config = dict(
    n_layer=14,
    d_model=256,
    n_head=4,
    n_kv_head=4,
    head_dim=64,
    d_mlp=704,
    vocab_size=8192,
    activation='swiglu',
    norm='rmsnorm',
    norm_place='pre',
    norm_eps=1e-05,
    positions='rope',
    rope_base=10000.0,
    rope_fraction=1.0,
    qk_norm=False,
    attn_scale=0.125,
    bias='none',
    tie_embeddings=True,
    parallel_block=False,
    init='trunc',
    init_std_qkv=0.0312,
    init_std_o=0.0312,
    init_std_up=0.0312,
    init_std_down=0.0,
    optimizer='muon_variant',
    lr=0.00951,
    lr_mult_o=2.0,
    lr_mult_down=3.0,
    beta1=0.9,
    lr_head=0.00904,
    grad_clip=1.0,
    warmup_steps=200,
    schedule='wsd',
    decay_fraction=1.0,
    decay_shape='linear',
    final_lr_fraction=0.0,
    batch_tokens=131072,
    seq_len=128,
    doc_mask=True,
    train_tokens=885000000,
    steps=6753,
    dataset='wikipedia_en',
)
MLP neurons of a small language model. Each row is named by its layer, matrix (gate and up: input weights) and neuron, and shows model dimensions 32-223. Each number is 128 + 32 x the weight over its row's rms, rounded and kept within 0 to 255. Numbers have three digits each. A neuron's up and down rows have the sign that makes its largest values positive.
After each neuron's rows, "fires on" lists the tokens most often at its 100 highest values on Wikipedia text that the model never trained on; "fires after" lists the tokens most often just before its 100 highest values on Wikipedia text that the model never trained on.

L2.gate165:133149127135157128169126105130090133128141114151082078125093120200166144095154112192134146178148059150132083132136108115151129094142107136138164181176102100131123165149156154127118120125180137068199173135107131086114091110126128128120148132045237119150160126128122180144168138116099126095134170107162104168145123069095106137116063074162120088104104170119099138136147116199134132160098136093106140125070142136134122088125131075077139104056090108122102094126167145218147131115113102101158208153125118125209152098116140151146142085143155116068101119128138135146129149084185190117
L2.up165:093173123147089132080091145171109118114160116126116113081061174111150142133111190141118141051126114146136140172133134127131100108145140103109153153079104118078106115097168142136124171143102124103124129094134122186130101141109099125158139129072125109149093117093152132150100120099115195133150115088137062165135133099141132124054101167122174129141043092124181125134136103081079198130098182162142169096139164111151157117224128092163123134100140139165075183162147118187104143097168093127130080100056132172105144112123161152123126138105131106156138122088068111135202139140088141107
fires on: "\n\n", "te", " psych"
fires after: " =", " stra"

L5.gate472:082101133115129121170109089110146156112169130134077120187118102075171127137075116138156170142147099078107146177113156130123152136100140140131102138103079116113157110050151150081163111158196181143102147159140147131143135069137099100085135108168163159105181109166146145120096097122119116050088109112175124093068166121092120109141176137108114158146145195190096148105087108086147157126075107032130092189196114146110106120154088177122103071124099168148091147183133112158128127089135090129151158121091178125176150143173123137095104138132139162157097110110101172160109158146091128092
L5.up472:093084123167155177144125111134152168155160126107107121155139168041181118138115117077120135089077080175146101111143148107102115070095090102126148156165053166086114083073134113134103101167131149087151135126089166145098114077084114130165107119104053133079130212167094108139125170157127078108132149099139137115089159082122085105093171145110204130131115103108115096134119051055129148219121075149071156125110118138116163112120120172107192094065165112182120153100096105124125098093172131153132096106133125133075113150088128156166151121109142175178069149094148101120142155133106181172
fires on: "="
fires after: "\n\n"

L5.gate343:134160156140082085114093111129186140109192131153137164157129111110157138145110055197135128091152116113137164162116117081103116097119124105088150078113147131087181130105152130117122185130089187147056136153128148111103121075130117146139102186092154121122181128163082141199177146141176103181226105094118133148143090119149117136147123083109091142126150125155142164170132107105121161126076114137091097093135123146164087108151090078105095093158161157109151157099118168149151119173121147105114052138147092108117135089137108123194116103097195141145114161142184093154168170108100036138
L5.up343:124109069164150121125087135154160110107116180070155135109104137124100128157130096177109094224125177088184142150065138130139109101066127177111100177112104092154102136152144111143218156106042108176128158151164134114120169168136129179140071204114122118131165064073145147108175113162130123098109079154123104084155135090132153088158109085139069126106173102208108151137155094115193121161088131121121152159146172113160098148154106112156119154116069099114132157131150113126133158123129136117113126120062157152112122155131117085096188174109189115090145123114172135165111147152111115140
fires on: " and", " with", " but", " though", " while", " although"
fires after: ","

L9.gate119:181082175166117086130140114116116171129152088115123169134098154138096158168161101161102155123106080126118153127149145112085136094094155088079132170163063133116153126139093205112130178093130162092089111187117180156101065123172115171172127140177073194178117114122079128112114077147116149117123098173146130159146121138126144145113119082149130182054174130155146150160130190143141092187064146192155126119070165121098068157127091099130176144131139095097133131100148156064162161114086133139152109166120116148062120119093147072143111144061071058100117127170133094107100091137114147123
L9.up119:141117163095123131144105093131137118142131073090154120129108107125118169141118120098163152125147133151085133118237098095110126085121189100122115130092104121130147139094103191084144131163105138149074101097139099094190084113186147158140084147145055119111137160121096093182142175141161141119198128111128103166181108083105165161138109125105118133091184103142143204195086091116142082094115174184143172094169063105144058150050144142081073120074140162102153171080123158145150069169107130100123169120134175137170104148107142140146095123163093087142147131116116102128116097160082104122
fires on: " which", " who", " that"
fires after: ",", "s"

L5.gate652:182184098108059074113099089104139165125173096135103103121092105077147135108067148122109135132087141080142098163104123171067118133113180159143116116090082121087038173116100133113140117190082145141094128161125145138088144123090097161139085114089130087153107128167131162146146166109144090117155177089134087148174084101077109138148123106072219158132137089160092110187106145159092161118122130142104052101114178120136113170189156119133155117141122119105105059162091091155142141113169083078174117147159081160123186083109140125106122125134129189136120100151090084129122167138075113166
L5.up652:117151079121158079115134158116134172108132127097175079110113139075160069093091138110147121074099163127107144133098093163087163100087125066074134139074100156105147104132063130199177047141136122091138091125144106171126110101099129124121112123144192092078093116142104120136115112112137079144137128103170123111135093074122149151180220150078121199114192090114110137125150116129130146132105151125107118112074123201093188098101159114154149093137139155176165088140154078112155134100202078135113152124134151174157143144164078079088099122108149132103123067188188153158095135156149132184
fires on: "=", " by"
fires after: "\n\n", "\n", " Preceded"

L6.gate620:128148108118104089110164134138108114127175156121100164137135065146120119167106166157065123117151130197069119131151064136146114176195209176171106146125150108144156101110120111116158118155117075153168065148081140118156104139151152165122113140079125117182086177159170105103112087133135135061136135092149079137148111149106089105192227137129123183115168145092068139126153087138103117195100102126154167098141145090108088148161125094094112128087093151169113117129170100165108146117149065125157140136120130169114054134083074129145176164151212156133187083121118124169149092081159131083
L6.up620:124158112090180161120151075107087160128108098141181092168168121103149085097170125139120138169077124105099154204131097114084161113065151158147115180138099151113125080063179129109136116167164090162116136122077104164100130097083180103149129135093140154113118180129077178134115171121182088111093156107088111132094127074131144146129096121103104099099134154053172132093115134101179169131114127064072124162116119163065068018095123101117094103157178155136141085146081121164130116135201120195114145094151142133159108109085075112104106155101129126158170136135176091121135096095101109156
fires on: "=", "-"
fires after: "\n\n", " al"

L7.gate672:080170124176089091114158092075098155097154174155162148109060119221172127171110135154100086153151127112158130120187087134172108145134174124138158142113116141133175162143172114108136133166140163129122095207099095118128108150198151209099120093131118102150156110171177084152124187107137095169153147110181115127154073134131137148150107165143131101099180082133161096154123162121152154147078118112179125097108124134165102167150116179118114125165100152139094151134045136209060164083119132102182119159093097166161132180153140111117126139110149129135118183130100139195115123111149085112
L7.up672:150106159154139104115079069123090125173120141112143136105127177084116118148138079186172132108163178182122114174126115127140179117113083153106119167150107139191145091122138165208121088094141166105162118143135108137205156184109109139055139077080115150092131083094107118145094131154158067130132110099104128113068136202166118144186110181152154112163127082107137142139146131074144092144141133052180139130065120122067116218124126143174110077170159116122113161174159067114098152159099188176182114173206089157182147112126158109149153133123175133126116180131133093145126094091151075070
fires on: "-", ".", "/", " conv", "umb", "ed"
fires after: "\n", "0", "c", "\n\n"

L5.gate299:075139134131130132112140095135225177093146186090166204158115153099134145081136118129103105164098103157162117137101130121110083115181053139142093190133125106177122154089130086140081157084164129153116115137096136171137111137143096099150106154108134114120183072131167112107183136132141128125175164102188147097152151052149120093170148120087105143088118143116125132119192138115104093103087127162100120085178160078207088129098172106109143197162139119154130115132119088131088133130143159088131092187116120087134133108134127144098115119149190166097137150177187137072117102112155137180
L5.up299:145170119119194145224137102117129137092127132127204147119172126155143115076124074138163127168171150068180133127092123096115143123142055134120131157115160117108093116160096076092150155102032146123146127124094099133107167138110072125144169178112165116163155065121139080081196164134098102132083148086096107161159173074064160116160094122124108126151129122106129131167110141125158094076105086105124066151096136167125179140100094070086138110169126093132127075096109107144139113183208149117182105146175086108088137161110111158146179097150131174082158122158187079142168113090100104102
fires on: " but", " However", " though", " although", " with"
fires after: ",", "."

L7.gate476:183187101144078167081079167112129130133152131133093105157191085177165109110101135168109094185122141158138114170166136135122125117121108117100105131111210144079129125114086100096104120125132052162128115137079177106119200086096095081110192123140147132111107113194180161150131114126159205130157097160131153083106131094158131121062148118134133129087148173112126160158123099125119095113128164170122142115103116114103155109142185119085114144095119170150225134067119153151118137089150101136100111104120137126115076173114167214129070177144158125162138155169149120181151126168198119110
L7.up476:167115064123070158143054171127193150124162141168124124175186096078120145110092159151113177152078108133092079113169101122101173139129108144101103160144195106132091132086143157102157187119142111068149121121134156146159189148125085120099128122136156162106131100120103173128070146152136085112127154135165116080138142119197100099121069113172101083158086159155168093193137094155127076169115168179168088097103135128086113113183072134121122138091164110121137081104109147099104124131137122149131068124131080108159117111095120167175137137155095144081201185087114140207162110117143118125
fires on: "P", ".", "W", "po", "F"
fires after: "-", " (", "\n\n", " Ha", " D", "."

L7.gate579:146093108131065109069182164101125169153140182127165064130178114154138131123122133134194132174128128114144153101149101101126118134113172126123131081137166139143123099100137158128118157074115104092143186129188121128131112150176114131138156117126121078132137083193148134131157132122116185105126126080118102118142188125095155196094144161120194090077154106128121138124110124130127167157140118110150083124159093145130119198157175097095172162114141126178155178104155131096166151166154050120156164187115108179087143117127105208163068168076168182138177100124101117180195169203112190087
L7.up579:153118120182125153157093124129174094114094148110143098119115130168103147126110134116114150071128088103146180133051131092151139118111146082136120146080102032130060071129112124185159095108139110173116169104186216116100101095180162091130110101115122091136097149160134160196117141092133093117109118101217192091066168098208162108173152101062101113134126051099154128214129106162133104147120082120119107153099119128137144149147145191080125110153128055093174138073146154103123119150156127113119081127081126081121135128128131126128143122138116141065194098132151146139180120165185141100
fires on: "|", " Fel", " |", "os", " He", "="
fires after: "\n\n", "\n", "il", ".", "="

L10.gate350:183133172118175123131124116146160109131065106115098159127080139089131135110126103129186105128155168112095115111193111080180132167148105117188161145134115180124076039109151092119088092108148212129152106112132112116178144131126098057108144134123126137114141130121131076153130157121079144178098173119110179154160117109160081077156105132070119130138139152082214165181104091082123137125110159176172124116111097105107094095123064146120133110061153120133078119177125126115133113122134098145208118116119133173150142110197137117103056136163136152164054059147102132067190115074157152125
L10.up350:072093130136128179102108091103141141104144097093113087123146163162121144147096104160115194131165155119124131144075147141118023062094129111144130120116138106133183106096090094205156096128142146085134138122141143169082151144156113168123039118147157112169095163143103159103085188171195126088152137126108142096108089176108112186069120095105131118158139111099148079078176116126151148149123103091147104153184118171086143173107145155092139133150062100086154138099217102145131136049157151135107094154148096107138101112167104132122137101076115152115181112140083124111178170122127142143
fires on: "-", ":", "|", " of", " a"
fires after: "\n", " is", ".", "  "

L3.gate227:133158129090115144140108168145125121168111170072145108126121118216184141153164138142112134095130146094129134116131073123163162110114103145093114121129152142116077103108161154070064157112085123166160167116119146101137083091177155083189100126141134105138129178135184118086120164103165154168151105153106140127132089075196167130197107116116162150114134101114137122142079107150140144122095149105100146061110091088084145098109144155090131165148128155122174174138101141116170161156160128139091091145122183151119106101097102163091078134159109034122095139211160056105119090147117163130
L3.up227:175099124150169149113094105178140162107169128141101165143145118186106139145104133135129130121178122088117160145123151145099148105170112175125146103102159115151153094155083156082114108138124129149120077141187077146101140112109196143079060087152125000175103116160140110122117138091133075130148150118174128162160156087092112147155136165153118137148127148095064116134093097092113067116138137061163072134131107121142153097135071172123109134162157090076214104113143192091115129134131134161083142141160161105201108133095097157162095153143108116077174105125148150167153139097143097089
fires on: "."
fires after: " No", " St", "S", ".", " .", "d"

L7.gate643:153162094181178122093112134122135187138149105178100137156152089206135085148147132122116188158170120095143138105128181138114161119144101121143142082178111169130081126147176119155121100084133155090149096191138152113139169080097120128172163195066089086121113149174195109126075109175166122122076131126178157125097122120128113046088130136133122153134120117142109056030061142138107138145155106137138159142081149095129106143139149153088103118150120121095159120139132182053165111091134160097115114153150125153093136110175165191165113138174198118133114114135097095139086126089139160089
L7.up643:119155122183174129136054153113173142151118109158117146185109111098161076110144139142132120133156072111103112054135123154114121118139100099132104085146177121102150094128113149096207152141077148123193140106145093119103126125161108106183109147129113114165101130142178120131160065157127113115129089099129121137143159086159105146114118173120113104118109103141119132123114096161054101083124182055135148127073161139096077143183108101170116147148171101189172052139110119135098146101212193048076081100144165135196110089099158114112122171138179115092193112143153126120138118150149156091
fires on: "="
fires after: "=", "."

L7.gate95:071095127116113151099143135127126154183094147123159145135120076132150125139094116109124093125161137188177126109205096067108134096112091139108134115104103111146143119085098129176109134179144194216096019160111132124131152120133112115130089101216190112103172059125092105067131164081152176097136209108135158150146119151072153092133132129126134163156125125149174086088162134129160102160144124142110180167143135139175140110106128123104128140116086106127117114131068117185144114065116146100112138150134161126108104128136197164164127187142108083103132160124147140082091170154148152110
L7.up95:068101125119122128139137161097154095116158102098106139153117161135107107155107137089113160064165106089125115115053171167110126155069187077076146100074169159124181103119086092151170135170162093137127066147200152146136143110108096141166070129128171123117130124151108186119097161164092151041133126120085073174131083138143081136166130091154126128154124112135137128093090133124118092137120161087093148087155124114148120137137085105120149099114069136129166081196110088060115150080128156097145125090109142111135128104100109073203097119090076082162038115161124140149114087185154124151
fires on: " of", " a", " an"
fires after: " is", " one", " was"